Weights of a small GPT-style language model, trained from scratch on English Wikipedia: vocabulary 16384.
MLP neurons of a small language model. Each row is named by its layer, matrix (up: input weights) and neuron, and shows model dimensions 128-255. Each number is 50 + 15 x the weight over its row's rms, rounded and kept within 0 to 99.
A block is one neuron, or neurons of one layer that tend to fire together. Before each block is what it responds to, as a language model described it from the Wikipedia text at the highest values.

Quantity and date heads. Words opening a measure, quantity or date phrase, mostly number after a, of after period or depth, and month names before day numbers.
L6.up232:28 51 61 40 63 43 58 77 57 55 59 43 31 54 62 43 57 55 62 35 64 55 36 66 49 63 47 47 54 55 66 66 71 57 40 43 21 36 52 62 45 63 55 52 46 71 38 35 34 58 34 30 49 50 52 40 51 34 33 49 30 65 45 74 70 38 38 59 70 72 47 40 52 69 42 74 58 47 51 52 62 36 36 32 58 15 49 56 48 65 57 60 53 59 40 53 34 22 67 44 50 28 31 52 27 80 56 52 29 42 61 88 20 44 36 72 60 34 43 51 54 37 59 73 52 45 44 59
L6.up299:14 51 42 42 55 62 55 77 52 72 57 49 41 61 72 14 56 51 47 58 63 61 70 92 33 49 43 22 53 42 49 46 56 82 53 35 42 57 50 67 60 55 52 37 53 53 57 89 34 41 45 60 43 70 58 32 39 56 56 73 48 39 66 57 63 54 43 52 71 39 72 20 49 59 51 51 65 31 60 23 74 20 65 63 71 67 72 49 52 63 70 54 50 67 42 51 59 63 28 41 26 41 47 28 60 64 45 31 62 68 30 39 73 48 39 64 51 86 21 51 26 59 47 66 69 45 58 41
L6.up812:47 28 23 63 59 49 58 45 35 34 46 65 32 26 44 57 66 53 53 64 21 36 64 66 28 40 22 55 49 51 82 43 62 36 64 43 35 46 56 37 53 27 67 52 44 57 78 51 47 61 33 57 74 73 73 41 34 50 51 49 70 41 30 67 42 50 16 18 49 50 44 44 60 67 28 35 33 75 56 53 45 35 45 53 46 55 56 45 26 67 91 52 44 55 32 51 63 37 58 45 39 58 67 63 44 55 69 56 41 43 43 58 31 58 51 44 50 58 57 78 27 37 41 63 57 44 40 41
L6.up932:46 36 60 55 62 67 45 67 36 46 63 47 44 31 27 79 45 18 36 55 71 34 40 64 62 66 64 54 64 68 44 43 66 51 35 41 93 53 70 62 39 40 55 45 49 46 32 40 53 67 49 59 55 49 56 41 62 44 48 58 24 61 59 20 41 49 47 41 52 63 57 47 40 48 49 41 38 76 38 65 52 20 41 29 47 36 84 40 59 35 38 13 27 62 33 61 38 44 33 56 28 57 59 51 61 55 28 40 45 50 78 75 54 33 40 38 53 34 55 62 64 45 55 49 38 46 43 30
L6.up941:46 48 53 61 59 57 26 66 26 36 20 64 38 53 72 51 47 61 53 34 51 28 31 39 40 67 81 42 90 62 52 49 52 57 74 40 61 52 33 65 55 44 75 57 30 52 54 30 38 27 42 62 38 59 64 56 39 98 50 43 43 43 79 48 32 71 21 31 55 63 32 68 45 54 70 58 15 56 44 44 74 54 47 45 42 43 39 56 60 53 42 33 45 73 45 36 69 51 48 33 33 52 59 48 62 52 78 65 50 62 60 51 17 63 49 25 57 43 66 64 52 27 76 61 45 43 48 53
L6.up1496:35 22 49 38 50 43 31 57 28 36 28 60 34 19 43 59 63 47 59 66 51 43 67 61 34 45 57 63 38 71 55 53 54 39 53 52 37 43 53 40 69 49 56 38 31 35 81 51 29 48 40 71 35 40 60 47 32 57 41 70 61 45 21 60 72 66 39 76 33 64 62 54 39 58 19 38 30 56 52 79 58 50 60 54 46 31 54 55 73 47 72 53 70 66 46 84 56 37 66 51 37 50 61 63 40 51 42 32 59 43 71 33 45 51 49 53 49 39 36 55 66 36 74 86 53 16 21 51
L6.up1833:29 57 39 70 40 67 73 72 58 28 35 19 49 63 42 61 44 61 43 64 64 49 44 67 30 44 54 63 65 48 64 15 54 66 71 47 56 35 58 86 58 46 10 47 23 45 65 68 50 29 47 55 39 50 39 48 34 55 55 53 51 71 53 63 69 78 20 46 57 59 53 28 60 71 52 57 52 75 35 66 58 41 42 46 28 43 16 32 37 59 40 65 39 53 39 48 80 22 72 42 68 54 50 81 54 73 64 65 51 60 67 93 51 50 49 55 74 70 42 32 57 35 36 51 38 33 50 53
L6.up2246:88 70 24 47 69 49 56 69 48 62 11 69 37 63 68 70 55 44 69 17 44 65 57 69 18 48 44 46 53 52 35 26 39 55 38 09 53 52 69 79 73 61 75 26 62 67 40 31 20 24 43 72 56 45 63 62 44 48 63 53 37 45 53 26 65 55 38 35 41 28 31 44 56 60 26 59 45 55 43 50 38 54 40 39 68 53 41 57 21 23 64 42 47 49 45 42 28 44 49 35 38 61 39 32 76 54 43 71 59 32 52 57 31 41 45 32 33 59 42 81 34 56 35 36 76 46 33 50

Start of full dates. First element of a full date, either the day number before a month (born 7 March) or the month before a day (May 12, 1809), after "born", "on", or a table bar.
L9.up572:56 38 23 37 49 26 67 31 57 28 33 35 44 44 25 46 68 51 57 60 58 46 58 35 50 35 64 61 49 53 57 42 51 46 19 40 56 62 71 20 44 52 38 34 58 49 70 59 57 48 09 18 55 58 50 53 55 36 62 39 57 28 72 55 52 72 59 53 40 55 23 58 43 35 41 57 53 45 50 63 40 44 46 10 54 54 24 37 45 50 29 49 56 69 45 52 50 35 53 49 52 78 56 24 49 39 51 52 47 45 55 38 17 74 60 61 43 61 64 60 62 44 35 39 61 03 75 55
L9.up639:41 61 33 27 39 43 35 45 45 40 17 49 42 69 70 51 41 54 57 54 72 72 58 60 62 51 50 64 70 57 61 23 47 43 59 64 77 43 63 33 53 64 28 25 53 68 56 60 73 25 57 65 22 64 51 56 84 55 43 71 68 31 29 39 69 45 10 63 59 31 48 75 48 22 42 58 40 47 43 52 56 49 53 30 34 23 53 33 48 72 23 57 63 70 43 42 50 57 30 68 39 61 69 36 38 30 40 31 33 51 35 51 69 61 54 56 46 48 15 61 27 50 27 59 62 41 54 43
L9.up1188:36 23 48 28 74 66 61 31 73 24 64 32 73 61 39 95 30 81 58 35 78 41 69 53 37 44 40 54 47 53 59 56 68 56 45 36 53 41 27 41 56 61 59 24 56 54 70 58 51 44 20 31 48 52 38 65 49 51 59 48 67 30 51 36 47 44 73 68 76 55 24 47 47 52 26 03 14 47 68 68 33 48 40 45 72 59 47 33 39 61 52 42 47 43 58 44 70 53 48 42 72 46 47 37 65 56 33 45 40 68 51 48 60 76 70 83 65 59 47 38 82 29 47 45 55 58 35 41
L9.up1999:56 42 51 44 28 49 49 35 60 53 35 38 46 47 43 39 53 42 63 46 86 53 45 55 39 46 42 72 53 52 63 79 59 26 24 53 58 35 58 35 37 54 33 43 80 59 52 74 67 48 36 51 44 62 36 76 40 55 59 24 43 69 66 38 52 75 53 57 50 74 60 30 39 48 45 48 60 45 49 41 52 21 52 65 70 62 59 76 25 47 38 62 40 27 52 39 38 69 35 49 63 51 49 22 50 36 25 56 93 60 56 37 49 42 68 60 47 51 38 62 55 46 63 69 47 30 53 46

Quantity noun before "of". Quantity or collection nouns after "a" that head an "X of" phrase, such as a number of, a total of, a variety of; also bare "a" before a noun.
L10.up84:05 28 09 41 47 76 60 55 43 51 52 51 51 44 31 46 20 58 83 34 44 84 54 63 54 50 16 44 48 40 61 37 39 32 67 33 40 22 44 66 35 29 64 56 14 78 73 49 46 41 51 70 27 42 63 01 46 22 56 59 28 52 53 52 76 64 15 67 23 52 79 40 47 47 72 65 64 68 58 47 65 68 41 36 40 73 47 49 50 67 61 52 37 48 28 61 52 70 44 40 57 68 39 51 37 49 24 37 52 63 44 58 75 62 55 49 65 68 49 60 84 42 65 52 25 37 29 33
L10.up1771:38 58 57 48 38 29 48 72 21 48 52 51 42 44 35 48 38 51 35 41 48 59 70 49 44 33 74 40 44 58 62 79 54 27 84 32 27 33 56 60 52 41 37 49 46 39 52 45 72 27 28 35 40 46 18 34 37 18 60 73 43 50 60 51 94 55 02 67 56 51 46 58 57 43 51 64 60 24 40 25 57 65 68 50 55 32 46 66 35 45 69 58 46 61 57 46 55 57 53 68 38 56 52 61 54 36 33 44 72 56 46 42 31 45 57 59 60 75 74 32 50 37 79 65 36 42 34 68

Boundary after sentences/lines. Fires on the separator that starts a new unit: line breaks, paragraph breaks, or the space after a sentence-final period, as before list items, table rows, headings.
L9.up863:37 45 68 46 49 34 48 51 57 52 36 40 57 71 70 52 50 20 58 53 78 57 50 52 53 72 60 52 69 39 47 54 46 47 37 39 61 44 32 48 65 79 44 44 44 55 46 66 63 46 48 41 59 60 67 57 43 55 57 44 36 49 47 47 37 53 73 37 28 60 41 61 31 37 52 54 48 49 91 50 73 61 72 47 44 27 53 35 53 47 32 61 49 48 65 64 29 63 38 38 57 45 43 43 49 42 55 40 45 44 43 22 48 49 49 39 67 71 55 55 32 68 30 48 55 31 56 62
L9.up1419:34 76 54 59 34 41 36 42 23 52 56 46 87 46 75 59 65 24 52 50 43 53 55 53 50 67 55 74 48 54 51 53 52 52 48 70 71 35 68 73 27 41 31 29 74 71 62 41 84 56 55 76 50 48 25 50 54 20 34 35 60 35 55 85 62 59 74 61 42 42 33 69 35 44 28 53 56 47 52 45 69 40 26 52 34 62 53 48 52 58 51 45 90 51 70 47 37 53 49 63 30 37 71 43 31 34 29 42 43 40 45 19 58 70 55 64 67 65 39 74 37 64 65 53 29 19 72 63
L9.up1633:67 51 61 59 33 56 57 56 66 36 53 44 43 48 54 69 52 66 62 43 75 27 58 63 40 61 70 66 38 71 67 76 53 38 40 61 17 21 57 61 35 55 15 59 45 41 29 64 48 32 38 57 53 42 32 39 72 73 62 60 72 44 55 46 20 67 53 55 63 48 40 43 50 51 55 63 20 38 45 46 45 41 54 44 78 33 64 56 10 39 54 68 81 56 47 68 33 74 63 42 73 30 44 61 63 64 50 68 44 51 65 38 55 73 51 38 47 49 23 27 23 56 47 52 71 19 80 34
L9.up2202:51 49 41 38 54 56 54 38 81 58 51 28 61 66 73 58 77 52 40 31 60 76 38 65 39 45 77 70 43 59 45 54 50 46 25 47 51 66 37 73 84 78 60 42 45 33 38 63 44 34 50 28 29 75 44 34 55 32 66 66 42 79 55 63 61 49 16 43 45 72 69 55 57 42 38 54 46 47 67 81 36 45 58 38 61 40 34 39 55 15 56 65 60 62 64 28 30 39 73 60 67 56 46 35 39 42 48 47 49 35 72 58 42 47 55 77 66 72 60 43 25 23 66 53 66 30 71 44

Paragraph-ending punctuation. Final period closing a Wikipedia paragraph, just before a blank line or section heading (e.g. "…in 1921." then "== Description =="), plus the closing = of article title lines.
L10.up2:63 39 60 46 53 55 37 69 51 43 44 54 49 39 63 47 45 53 52 44 34 77 73 43 30 50 47 54 53 55 43 36 59 65 32 51 23 44 43 75 48 57 50 42 56 67 45 59 46 44 22 30 49 55 61 58 46 63 36 80 34 55 51 54 39 26 31 58 72 42 40 57 54 54 45 52 29 55 67 36 49 29 18 78 52 64 78 73 42 24 56 67 32 56 84 52 62 32 60 58 55 28 67 49 74 97 39 59 49 19 55 76 67 34 59 38 73 18 65 40 38 43 41 53 60 41 45 58
L10.up203:38 44 26 84 87 49 70 33 41 26 51 66 61 36 32 76 56 73 45 51 71 56 63 27 33 43 59 63 30 43 26 73 58 45 62 43 32 47 81 59 54 50 32 37 56 55 71 61 75 39 53 62 21 36 77 56 72 52 39 62 54 34 76 70 60 43 63 51 39 43 50 60 72 26 50 59 57 83 59 36 52 49 83 60 46 59 47 34 48 35 53 19 55 64 53 55 32 69 81 58 52 46 74 33 52 54 62 36 81 51 79 66 44 50 37 50 33 55 56 65 50 42 57 71 51 51 44 51

Proper-name span endings. Last token of a multi-word proper name, often an organization or institution, as in Armed Forces, Public Library, Corp., or the closing parenthesis or comma right after such a name.
L6.up121:42 39 63 36 55 31 64 49 42 28 34 71 59 35 47 47 46 49 40 26 22 42 59 62 29 55 37 53 47 52 49 29 29 58 66 32 44 77 30 34 61 62 41 25 48 84 44 55 64 43 49 19 28 54 36 52 27 54 47 50 41 42 58 54 64 30 55 51 53 47 49 20 27 49 63 47 90 38 48 43 40 58 53 26 36 54 75 52 56 53 46 61 68 27 52 67 57 57 64 47 60 35 73 39 64 60 45 40 25 40 34 46 69 65 59 39 58 43 33 26 30 52 52 42 25 54 19 31
L6.up340:70 55 44 65 66 49 39 51 22 58 46 58 71 67 43 79 45 40 29 42 28 56 42 39 30 41 38 54 52 27 43 59 05 53 67 65 31 45 70 48 57 58 69 55 27 46 53 78 52 58 56 47 26 52 57 54 61 66 43 44 58 61 38 38 52 40 70 46 61 70 44 31 27 64 61 58 36 33 70 79 00 58 21 58 67 49 49 70 53 33 45 42 50 47 56 41 51 50 39 37 48 32 50 50 57 44 48 24 20 53 58 66 48 68 61 72 53 27 74 42 60 46 37 39 61 77 69 61
L6.up789:62 61 48 64 63 46 37 39 42 25 55 38 48 58 59 57 63 33 53 17 50 42 56 68 36 30 18 40 59 51 48 54 32 59 57 62 34 49 69 44 56 30 65 57 32 47 45 53 42 67 53 49 39 60 62 50 60 66 38 27 50 74 35 31 59 24 59 79 71 42 60 44 41 79 61 45 67 33 71 66 11 60 45 59 65 53 51 69 55 51 48 70 25 56 40 55 38 52 18 57 48 31 46 51 70 74 28 59 18 46 40 41 42 87 51 46 32 30 22 41 13 73 50 75 59 41 44 59
L6.up1096:23 60 43 30 50 44 44 58 59 58 46 35 40 65 60 33 52 52 31 65 50 62 50 43 24 51 48 49 48 35 63 79 60 46 72 67 49 56 46 54 48 40 52 49 27 35 49 30 47 52 61 31 62 21 55 61 47 58 74 40 72 48 56 73 39 54 46 42 68 33 63 54 26 43 24 60 35 27 57 60 31 64 60 55 46 58 48 41 62 39 35 78 29 71 49 43 63 34 44 65 54 52 54 84 54 36 37 61 23 20 63 62 61 65 47 44 66 38 45 42 70 41 67 27 50 26 42 26
L6.up1663:60 67 51 70 48 47 47 55 21 68 49 48 50 62 96 59 74 42 60 31 38 29 55 52 22 42 44 48 61 49 50 69 61 45 66 61 64 50 37 53 58 41 74 67 58 47 53 60 24 59 32 42 41 81 53 63 40 53 30 29 54 57 64 64 62 56 52 47 51 50 42 51 39 50 52 41 53 41 84 66 54 63 18 45 60 72 39 75 71 42 50 51 23 62 69 26 53 40 71 52 52 62 68 68 63 55 24 41 37 65 52 36 74 61 52 36 53 60 42 40 58 70 37 68 45 40 35 57
L6.up1859:45 47 55 63 74 44 84 45 38 58 27 52 37 36 60 51 49 69 47 57 71 22 66 64 13 56 87 39 57 52 39 53 55 76 40 54 55 57 43 67 45 65 79 56 56 95 79 51 67 49 33 39 36 82 42 47 71 58 48 66 39 46 34 49 53 62 56 80 65 66 41 62 66 34 41 53 85 61 63 57 31 43 61 54 81 55 46 37 66 32 77 38 81 68 64 62 39 56 38 66 58 53 55 70 65 43 31 40 37 60 41 62 46 47 53 48 57 36 34 49 38 72 66 45 46 70 54 71
L6.up1867:31 35 41 34 44 54 55 53 53 41 57 55 30 44 69 64 69 60 43 41 52 58 51 40 30 18 44 42 57 54 52 61 52 49 63 53 42 68 67 61 25 55 51 41 45 87 47 79 38 53 49 31 56 43 45 79 56 51 44 48 58 23 50 60 63 65 74 57 79 77 45 80 35 46 32 38 44 47 66 32 49 34 67 58 77 63 37 67 55 52 46 24 50 39 69 30 61 47 46 59 34 35 20 66 62 53 42 48 37 59 72 54 89 63 57 47 36 33 48 69 31 52 34 49 80 35 50 71
L6.up1902:44 53 36 62 73 47 62 59 59 22 63 58 42 55 65 47 32 45 40 67 37 50 52 60 34 30 62 45 33 43 57 64 43 35 46 53 53 28 27 50 54 50 30 68 45 69 60 39 49 24 42 34 69 34 37 44 41 41 55 36 45 54 53 61 61 47 65 60 99 40 56 13 50 72 55 31 57 46 53 79 69 42 78 24 37 36 29 46 39 67 45 40 41 43 68 37 77 47 49 67 34 55 24 51 87 62 36 20 25 66 60 77 72 53 44 31 59 75 39 41 36 27 49 58 36 26 33 23

Organization name endings. Final word or word-piece that completes a multiword organization or publication name, such as New York Times, World Health Organization, Board of Education.
L9.up661:58 52 40 43 57 43 54 45 51 48 43 45 48 39 35 50 30 50 29 48 52 53 51 25 27 49 48 30 52 36 44 48 58 66 17 79 28 41 46 62 43 56 55 47 26 43 48 52 60 64 49 26 45 63 52 52 31 30 32 37 60 09 30 49 65 73 65 30 44 88 42 32 67 48 51 63 56 40 61 53 28 32 42 45 62 29 31 60 39 62 75 56 48 50 41 42 63 49 45 48 76 38 35 61 70 63 44 49 50 64 39 69 65 65 50 43 35 35 46 39 31 99 63 53 59 32 47 54
L9.up1387:50 66 67 57 63 41 48 31 47 25 57 39 39 43 37 49 36 47 21 50 50 40 52 59 29 63 56 33 62 42 74 58 23 24 36 54 55 65 48 54 56 58 60 46 57 36 40 27 48 58 81 71 36 55 69 28 51 41 65 53 43 54 67 52 41 71 62 58 56 74 54 24 11 58 50 53 42 23 72 62 25 54 59 65 55 28 37 57 63 47 29 32 59 81 66 25 58 54 54 63 47 46 66 41 59 66 45 69 58 63 61 43 69 36 62 57 59 45 59 40 61 44 31 30 52 75 71 40
L9.up1508:23 60 73 39 33 36 44 64 49 65 54 06 54 65 57 65 75 40 24 71 31 36 33 84 25 31 40 18 62 35 72 65 55 29 95 61 61 42 34 44 56 50 54 48 38 52 51 19 57 39 56 40 42 38 47 42 37 61 54 79 64 34 32 66 68 84 58 67 50 54 53 33 28 50 51 56 50 55 49 37 40 43 70 41 53 47 40 31 49 60 66 69 39 43 52 54 68 43 65 41 37 25 74 76 61 62 70 65 37 63 65 80 54 69 63 54 28 44 89 37 40 44 85 43 39 46 46 63
L9.up2032:46 51 41 79 44 92 42 25 24 46 56 32 50 54 39 76 61 55 48 36 37 45 57 59 33 64 26 24 78 52 48 43 64 60 38 64 38 35 57 42 49 32 53 50 45 51 38 71 67 52 76 49 37 61 41 52 68 58 29 40 52 29 63 77 15 57 43 55 74 53 58 34 28 34 40 48 53 33 69 49 41 38 42 39 76 18 34 58 87 39 63 37 45 95 65 53 67 44 66 57 21 52 51 50 66 49 52 56 36 75 55 61 52 67 62 71 52 87 69 48 48 50 34 64 71 41 43 39